python train.py --num_hidden_layers=12 --intermediate_size=768 --init_std_qkv=0.0314 --init_std_o=0.039 --optimizer="adam_hyperball" --learning_rate=0.00439 --max_grad_norm=1.0 --final_lr_fraction=0.0 --batch_tokens=65536 --max_seq_len=512 --train_tokens=300700000
MLP neurons of a small language model. Each row is named by its layer, matrix (up: input weights) and neuron, and shows model dimensions 144-239. Each number is 500 + 25 x the weight over its row's rms, rounded and kept within 0 to 999. Numbers have three digits each.
After each neuron's rows, "fires on" lists the tokens most often at its 100 highest values on Wikipedia text that the model never trained on. A number after a token or word is its count.

L7.up639:522514480494477451492529511502524546473510528482473505505457500472523510464494485464505475518519518507514458481460518448513515490527491533512480497555504498500472444470461506478501490520510480445485494492525507531495503496484492480511486506496491542505486482532498505452555488471529522527
fires on: " and" 18, "ol" 10, "il" 9, " h" 7, "enn" 5, "l" 4

L7.up38:517492502469499445515555492468503495505488465509479517448473498471517469546544498499531521520505537498495480520506489503522468531488477465462510523495518504475524476458502560506475527505496533452527512512534508513493502504467463504522549482450453503517537473512515477497514496524482445490
fires on: "20" 26, "ic" 11, "in" 9, "ial" 7, " " 5, "al" 4

L9.up436:531496535484505504478507470514513478461518525511481562504502448488532484507526517510468522498505487532506504483533509475462468512492504507471503495502517502526490429463511494499498483475519515495476516511496497483531462487473475539464483521508455463509498517539464534474477514521460453527
fires on: "\n" 25, " re" 17, " s" 16, " t" 9, ")\n" 5

L9.up478:490504498486552464489507476490526543503505510546541514496500499485487489552482484493572479511477492490510508511517481467491507538482512507491480474506517437463510509439488516477496467485530549541503483521509457467456474518490509463495456498549509471466490527508505488525490528491508525460
fires on: " Ar" 27, " ar" 11, " deb" 9, " Geor" 6, "am" 5, "av" 5

L8.up546:526533494482535463477516488456503500466568496489489519500468483475516513524476481483520478504525511497500523515452497495557512475533550476526511498484469482489526470453509519537482507488509492538482482465477515523530529528494527543489525495469493471495482486526534510525473497525512494522
fires on: " b" 37, "y" 11, "ub" 8, " B" 8, "or" 6, "19" 4

L7.up45:503517536519509515524513464489441484430481563505485505525522489501511514523482462456510514499528495513519490505531489480535466499500524491472523480486532514509495488475489531535461499504496484521476487509505513505505482504486531563499530494488531525501555526528496488484526497471466414504
fires on: "i" 16, " re" 15, "o" 9, "\n" 9, "all" 8, ";\n" 5

L4.up579:518466525433508463472512513489461520499525511524433511481519504473544503507521474475502488487486536509510545496502503512576533504524481519507485467487498545534510488509499520500487470469511466512472520474471451470470546472472503455496501508482473484501518506491511536489508473537506482486
fires on: "ther" 18, "ed" 11, "k" 8, "ub" 7, "d" 7, "nd" 5

L4.up666:488523493490516427556484529489495480497470507493460516487516460463515504471487477473520532481504484464491541458486496514475496490499500512554527514468482521468475521485535505523504487470507478470455470460498499481472508489546478541478521521577568480510498469480490496518508481482490534471
fires on: "ing" 14, "o" 13, "0" 8, "00" 8, "i" 8, "r" 5

L8.up524:512502484546525488524521476559528539476480495516497513496503537516489485510523496461470475459503517486520500459539540494529452485496517489490471481497510491488479484519517488489490478499542526504518514498570484542492460552465467519476503505483515504476524514474485476513503477478468491512
fires on: " H" 16, " em" 12, " O" 12, "um" 6, " G" 6

L5.up668:489495484462540475493526501479478502465525523513463532496541548486487488454474480477500518477519517520536477481490519500503484512489498522515509457482459516534519514469482482492499501528489547490465448505535506456442526489467504521476514445513494471485547539532459498521500468552502486494
fires on: "m" 15, "c" 13, "b" 10, "d" 7, "ther" 7

L9.up702:529481478502513449515474460492490530497494449506497480503496547476497484543520483514517549508519499521512564498458547502509477478524451508486428478549503497520490490528494485458499537542543489519497495517466502458523489499475472487497493477530518501459506467465539476483463534512526496504
fires on: ":" 22, " the" 10, " |" 9, "e" 7, " The" 6, " la" 5

L8.up272:519513541504509477531530480468486547496537481480483496472465457484522490541494492484483488513516529488523480490511513490497448528519525512513494455493516464491515451496499560543491524511568507534543509522527486486536493479492516555504499478499527498502512458557521458485489437537494503475
fires on: " b" 30, " " 20, "'" 10, "ic" 6, "F" 6, "15" 5

L8.up401:475517508450529480490499457485540460486481524517439528488486550478537512487500508489480479494506484505484474509512522538465537486516497498478512484464475484521482496501543578485536488533506536486477493520534482484517468530489541541456548471470513542509506465508507483475538512478496516486
fires on: " Y" 24, " I" 9, " do" 6, "or" 6, " D" 5, "es" 5

L7.up288:494481556480522486503509477478484552494500461512487458491466509506496499488457479507486493488480514516474475513464516510514512521489500498502474565545516480535451529486492555501452510508513516499546527489433475494521482516507470532492521491537508535496524461515472513504494504503470496505
fires on: " of" 43, " |" 13, "ern" 10, "per" 6

L7.up92:472515489490502530503511511463460482473488476486480532554466527478504483511491532521480508506500483477490499511530537495455473483516482487510523467496512529475483474513499470469499496520541516523494511511485482533493460536482522517480510473510488518527505522510488447487504488472500502525
fires on: "ers" 22, "ters" 11, "s" 7, " women" 7, "ife" 6, "ents" 5

L4.up477:505489488464499513495456479513464514489485472483456502539500509491496467491515524510468475466511495488493525501462522518493499488477454487477528488489504502505505494502499545521522564526541519552485485522501452547512477521460506541511562565509468491486500496484531467476477510499515489479
fires on: "or" 21, " song" 11, "s" 10, "ess" 9, "our" 8, "es" 7

L4.up232:490449512451518504475493497520497478511506490492493477525521473471524467489547494482489518507485535473507505484519495505509551504489523490533470463493458493500459497517527562493498520502559494538524546561503516480479484517468475516488540491527504510480510449485444508490478521458506538517
fires on: " al" 59, "ia" 9, "us" 5, "der" 4, "y" 4

L5.up419:499502508486480483533532506476491466449502468484520532475450492462502544522517503485515492520530477495500531461513509520487514503467484520474501514491508503476462497507470507471502504494513489510501490479455452535498456498492513469515514513555502525488544532523507507471507492488492480513
fires on: "ers" 22, "P" 21, "ters" 12, "R" 10, "S" 7, "s" 6

L9.up510:510506513471489475511506523485468515494549503500458520485510466489482501474579491533486465501483476536530514492532496501498475536533500466499525550477501512465464503496512496463482490482545547524541485533471531490481492497492470494490508488478497489507508486541525474491465463483483525492
fires on: " an" 26, "°" 19, " as" 11, "20" 8, " " 7, "'s" 7

L9.up570:511478486485551470506536481439507520473529511498483468525474496519510458510482496509504500478544517505549464563501513443513485501536539459489497511492499488490491493491520518525480530449512530474531469515507470504500512526497510485519489514466541498465488470509516506533510523498534489510
fires on: " s" 22, " B" 13, " b" 10, " bro" 7, "umb" 4

L9.up342:485473527530543491470488478511489503506494529508493453518516505497480535508496475513527477524546526457539491507527484491488550520468535471480509511510473489474522466462522495505452546489485535534523520493524494472477507534465523432508484503520486456478519508512520510496469522516517541479
fires on: " b" 22, " ar" 7, " col" 7, "il" 6, " Ar" 6, " Gr" 5